config.yaml
num_key_value_heads: 8
head_dim: 96
intermediate_size: 3072
rope_fraction: 0.5
attn_scale: 0.103
bias: "none"
parallel_block: false
init: "normal"
init_std_o: 0.00552
init_std_up: 0.0259
init_std_down: 0.00552
learning_rate: 0.00937
max_grad_norm: 1.0
schedule: "wsd"
max_seq_len: 512
MLP neurons of a small language model. Each row is named by its layer, matrix (up: input weights; down: output weights) and neuron, and shows model dimensions 64-159. Each number is 500 + 40 x the weight over its row's rms, rounded and kept within 0 to 999. Numbers have three digits each.
After each neuron's rows, "fires after" lists the tokens most often just before its 100 highest values on Wikipedia text that the model never trained on. A number after a token or word is its count.

L2.up2247:461561502497592497476540515536544597520537520471594554525490427445457529513415522534485513496524503410479534467553471473509419524465531492458490489539511475486575499493536515499526601516550541515441556566513535448460522529512515491465532461556506505385509532568465607489504443458559435506
L2.down2247:499547476477512487561469543549519542520496492483471456497505528468411505505538536548484483475454483457428594500502447555535494462531528454483508483508464505535495465538551569474507494488445542546583505501541503423487467514586466456523539479516508558481528449554426472481488404474521489484
fires after: "3" 29, "4" 22, "2" 13, "6" 9, "9" 6

L2.up2671:486493568494499443541484490542515443434553508516500462474450480485489452468465452495498505544492459522493545387489484489550452500594495503509462464581489474468417509436423529435542492425490406527512542488560479472482512534453471428512530490518472505596516466486445458557450496529466495486
L2.down2671:555478471497421489542473494512502551493519544536490516494497511521505565558409470515458530560546479494453443474505488531487484480547525541487428454506455489457433418471509533459574449515543470547485559467502479503496523503472520522544541529453542439581529557524466480505478496469391473516
fires after: " |" 49, " " 19, " (" 9, "|" 4

L2.up451:448509485489534526523410475464504504528456437540500553506412514524508520541509495469508509499542467442511543513475506487515438562467484428474514442583489479458509497489503437517502472446498559607427588550517523522492511489440497538479566496522489500495506426506445607470529495492552440471
L2.down451:467523500466613519531585466562479530467466353561471502458588461516497546496501444512488493540467468500417606494466448560518554472525501434494481522492496439487530478508451573497537544507522545519537501521449499455528426483497509505475534501532464510523392529517455438497545511524484505508
fires after: "1" 35, "3" 24, "2" 20, "4" 9, "9" 4

L2.up322:525493541504528566516438460515429548493467441482531588563498496544467472500407552527515499464570475505496557471546452397547402448542513519366538501451526534503527493401485524537486533464457455543490521542472574473513513447483502453472534454485560464482458467462491511501517550447494439417
L2.down322:427497512449506467486431441541423465495483390550495523532549484461468574509532507517476526376555469454460526502474449434586460467466492471494538538464511534545441471499470585491492557467548500456529623427456508507565511470447489466521562490519528451470478538472507412552513510511531554410
fires after: "1" 61, "2" 17, "3" 10

L2.up1609:572474664561493519487462470412513483525507500501552490505420517472509507516563452487498526488454522458523537501549529575521437511457484510509528538478475456507453483521536467420553566529428574522428486482521479432603531490505430445452493527504524542530495529471567497545516474465521562499
L2.down1609:445449507465498436511491553537552506432489458522521502512506491566505504533500442493483490418444501519560517534493544502497512517505550469539572536464496537549540488570488471491560548512420491496470542516497554443537518433526494419524527462530548464531456576528543561450491498527507510508
fires after: "," 26, "0" 20, " " 6, " S" 5, " Sch" 4, "s" 4

L2.up171:533498494535454515486493459509428482553413531385579575526521483473429544484469470460573496496505502516476499483456564423459452474482395513456497505488501535545522512497431509485580519498494514522590506560482493452527516553560500494553542471526532483476441525550444611495519481504532464503
L2.down171:575534453451497508501517549423467468528496456516461547504469512500465580455529485473432513440520544444458493516548467489533508442558574541505473481505557488484494485515500444507479503523483515474519473413543464464528492546564459475475439444510468517539532503470543541493472507438508536474
fires after: "1" 50, "2" 20, "3" 11, "4" 6

L2.up2190:509554530568510565519549574507538531503523481505506484548574502515448525492442527548499573478456505528564497500480548431535519504550511472433566492574524526503546451443506546498462529485462485466498449505533556445516473454510549477511470373478472497489548537495546449511548533451498458470
L2.down2190:460428446513568509472455467541525521471493500466511481492559513438415520502459501449475539481506537468472587514470493455473456427521508451554435443365454501470443530534538442471480462490550597439479550492508480517495558453557469549430469549497416464478455460490531545545454507561446504438
fires after: "2" 13, "9" 11, "7" 10, "4" 10, "3" 7, "8" 6

L2.up2484:489415492515494512536455462472514463470506482445494572542491590478449445509501481516539474479525518508553503488565489548489524458474529447492497527425450497468503470511497480483487496472509486470452481553482526460630452417557456442463561515400493486529564536502473560516511505401523485520
L2.down2484:515536537509477475504516470558489524482577503473493480504506412468501457476483504522503497512475462610522418524506502541427510399520572450511449503531532467470497507505526491520474489466396520503504533449513485427476566491501483465528424442449501503440519522519524477505562479498585502523
fires after: "s" 28, " the" 15, " S" 11, "S" 7, "==" 5, " " 4

L2.up812:578503527554453467509529523476455468554455490452526592542464434512529452449510568539466559446508551544470502526492427460514433496468577494467449492531450519505537481475484554520479547473548511520500414532519607489493519562533496516448516537491584509568465475473523506468553524551506507475
L2.down812:432469553497557474598499510512429509564527495500568534524433524509448464527468447512526526493452526512468442490541515486486577518450542483525479489538445546516536488489483558541456451535451419526481453470512430506466504522464448533521551449466585552502508538461488544467544428472528430501
fires after: "2" 23, "3" 14, "1" 13, " A" 10, "5" 8, "4" 8

L2.up1990:507446494503495471532464500509536453440518530511476487505450481562458543479548456412492539460477523508512460423500453467514504407540507525488570500450456535535484448507452481490470451460583494564515459463553519509556499541521500525503466481489494520520492513456416472500498491525483546513
L2.down1990:481467520499537479423519540474464466441533499463508581564512481494542495460522452474514558467517483490466512462512392488508475471477587525527517569514553426540430466528474533514502535432497472483448467456430480497500540513550614509537420506577489437520535514497442508443486549477515520537
fires after: " " 42, " Ken" 9, " |" 4, "|" 4

L2.up2:532440473464513534542501437516471504518510506452506491464519518452529391504492518490515525545467487458539523474514467489497529463497452502515518409533531539464559491509460453448566420468452574520388445467564527443529442479460478478440481511472543491491546436498500530503556529396533499488
L2.down2:449486557422536523564502535501504398485430484503521524522569508525530482486560544540440515557458541526554491497460378473528505524519528477472528529527499514566516472553486426514499475500502461528461484504500446541502473509484465446404478525451502481514549580499496505484522445405458480506
fires after: " " 41, "S" 14, "s" 8, " S" 7

L2.up2710:464445477469483451529476559456526459567530522511493452480516541485491462494569456516501463474528554593553473459523439476475549481532532469522511489470555497557516482478574438560538493572484492470549510538527510528590460479479459500505515432542464502473529498504480489449502470419537491430
L2.down2710:510544520422556417447513501445534537517556493474464466496493463445453464502498524562458492532467480467505578474518499448498503472571538594555528485509511498463460492512512459526540553486573442502465603490534592507525559527565462520531451464466482474480471606531517464466459509415511555530
fires after: "s" 57, "S" 11